Weights of a small transformer language model: width 256, 15.9M parameters.
MLP neurons of a small language model. Each row is named by its layer, matrix (up: input weights) and neuron, and shows model dimensions 128-255. Each number is 500 + 50 x the weight over its row's rms, rounded and kept within 0 to 999. Numbers have three digits each.
A block is one neuron, or neurons of one layer that tend to fire together. Before each block is what it responds to, as a language model described it from the Wikipedia text at the highest values.

Responds to: Quantity digits
L11.up0:556413470535452506470573561533406479459492535579476557557457439471553490498548566504472600422457390532519439523474576434527455440466469443507495506450506440469572481414466501466500527588552504527435514421510462405448450424467485486566472465442588448443492486474542471470577507536510519526560572479511488561521566501562501503479473511499523605529464589467510503528549485471523436522558
L11.up167:423446451507527449438469465559482536533466403525531480495552485524497533619523501573537502419431518613573474418559518514493454503403419481469603533614550475536473594468503520546471534472499513462524542562449528486463442517512562485509599388479537530495413535529498553491560508483544507555538421556562434397439511492487530506457569534445575527419502504560534437430416508434526538428558
L11.up373:543546471508506483450534588407476505487420407587461495554543466611472455535604450483502502468536488582563523496420530517574495490516491528569578543533490455479384495497396559463457514510517518497541492552459493420451478576415514508613556496492568546422495440427505499542562524569515474492494473507486525538417506471512437490568453540468555464458491491498467433472595490523393488448422
L11.up434:409548525513481532519471460493519472542440558504574521500470530488484503565420437467451429560489533580547534457470512510539477436452309608565535571460518604472470544571522551439428543496534497508573545587534564460463447613525484461464485524553582531449460466395526465479559472554395601493496432511514469496502485537610454518563458510499564546450472567516588461417554544418487487400474
L11.up451:444468446435476548482536571531479442562543457475557527579604493462468549552465510496490470478335542537446557435532562438505525440331480644480522540506526439556510494537481512455491559521570513463515557527416494501452512448533449476470474442385523509539524536536470417495523500534494539419412425464473526500491445487557464489510520458603514533466459569512490513454542557549538498449535
L11.up740:501511426462473471470533577540511405389490486482561561538602615527444569588438481547490484495480557508499501574480498491531569592506488483570512522446381496486451522519520520612506532571516533464431515557419500446401447573500478484521495571407484485453567500403409509499499512514435557598518444478478476587507438429525586395483481466538561518504537624478507500427580507528439475525528
L11.up995:437554530451508458532614537516494496483547515521471498551488500505410531470470455465513586658492625406415576550487532478525528462411432460441397494508496482552502496503524513410528490516503476525513577526507469495509510504580468458492501481445561451433465500423469403536415535593464546499581405523480565576510521526476644530598462539474473546464487492565517523473508531503446354556564
L11.up1150:504509539539547471483485496450453452615493551466504443523497541485420553514478513592531524459455518523568522586549497394444521569512470506527469551493573529439565588435499568510436509413603520536544414419445423511495399493531582447514362497509504565434480537481496462493509421554515568478516499425451531539461567447529537445483501518492577556427493572508538460449549504480499587513559

Responds to: Word-initial fragment tokens
L11.up20:447519473530425507504559533491522420518493508513485534462441456513501526452528522508526468480467470570458484472437428469518644498605478589463567440490521553453505407505421460495557468674484436549479556469556537505423411503534478398486406484448552485485563395579493471611546513469482562455478503532471552432422455401472404448441488485463590546576473499474462545484392518558520463536499
L11.up63:521527458509418459468511458456560565496534486491496509573411608470569504571430594481427599507560482507501491509489554457617450463504525570457358583525542437519471414488498490430575450498563489526520513465510486491474518440542471468448535464575607498546588463550561522497474519555526538446486424488453546474459534489544591503505418568534532499429461462522562487457452580512374479454464
L11.up116:524570492454490507425544598478512544420586441414378459509510517536557478495416453506390537564451569498514537487391448471612512414411537504516540507517496499541475483479500437577489419548452552545513505524505449538419492524578478487532624420534493509442481580500479543549517497491539568472445451440463559439492502506509493522518485499556487466438460556481673432492578605514498470421456
L11.up760:503533499425448449519546467465481506545400421476433434568579479550534474508543591520550526645515462557513446552475550432503500587499489572496422500561513485426429535414543542441556499424455511490471527445403486416448464459501585528583549578507614479406502536540461535388483459517489534508531569492542436476467507506521435457429466479527533465486542483516520549498552509620577505449559
L11.up922:572496522488497434434580516474525548456522434507536515442512477489556471523484578461465480544628494586549456524477620516606446459528496494514444554523477474421488531416483431442579436606479462455581489512524536543488478463605453507544420525562610578443620501509460474520565475516450552513396438504474533384506465477528490521510467548518468428529506401475436386500523527501503433466494
L11.up937:537465515498432396415545466482407499461421518519430552474573479457492500481531386527403494467553459463397511562447568521496498529523544522468525528600482616460506508479442384504563465451507507503514559488421527501537573499514565538517499555492498552452512521433481538545527467514483537530527548454357522481476619514542532490478464515505493561524570516621554471506419515486553483512429
L11.up1086:476496493500448608401509580520578422537478568509486559450572475559566410582581610459546498354473435556511449566520423526488468518496509545530505583478496441426451489458437527420520508504475425520546470577525524481484512547512516518554320478481560493479546544570472486528495449435531525525477524485542572443463466451488496543509402517592508546478510471513498427468470597481510482397619
L11.up1138:512538496471457400380479532458572472436535461596520500572517513487441512556579524456514494594535541447456520496417526490490450605560535541503542531605489409488442470471531411491557490505487501472473526530504514483546494459461571488478421509524565587452456557479523450510475439612449624542566548532519549478453419404477543502446471465529544493512469554604466522494483415552510431550431

Responds to: Modals and infinitive "to"
L2.up44:556389531454539403437450521515488504469442387530523508389483481550436498488572455534539518527582585427560506600453606476620603436503466528509451459522417464456527588460484376559538504542519473479447538389451487582577568534565440454555469487548540519380508534476470522522577480498431566557430522459442475523427440577499488574517486512484655467480526515538524584477504491540516457547448
L2.up60:473390547482512428504481517460481526440511415574508476479486430498504554535514462583560520563558477533513525550422549460634602437515438546535478489581447469453480454551546367505494508524537443446439631397382465539513493505540512502539472592510511398467476526505466415477489519532505522534398484485445547538499550534536551504455479530454633495443462468486456537520536533572562482500497
L2.up234:623510451495562463423513507458379507345452535531588475525515514543461429556474513536596505509516417534484499537504600520543559467544421521533415523667532432489541445533534513429509580537557554558465497527555488530503450454456612504551509527506509525505495542605491497463597489582596484580553564568458519385481459482503540543458512494543536553497497531574491515475390460533464481444484
L2.up737:460509497615470553509506466473558510423519487519565457469547440502508375531532472481492532535441484494385540572464654452519570491500369541558511571578431427529496484419553421462471604514628488617602583487489486464456456435563424519452475556437546465484502579519471535464505532450537550490468500440436474480457482449461598541615453509588576457482444498441437512463573564460495508469509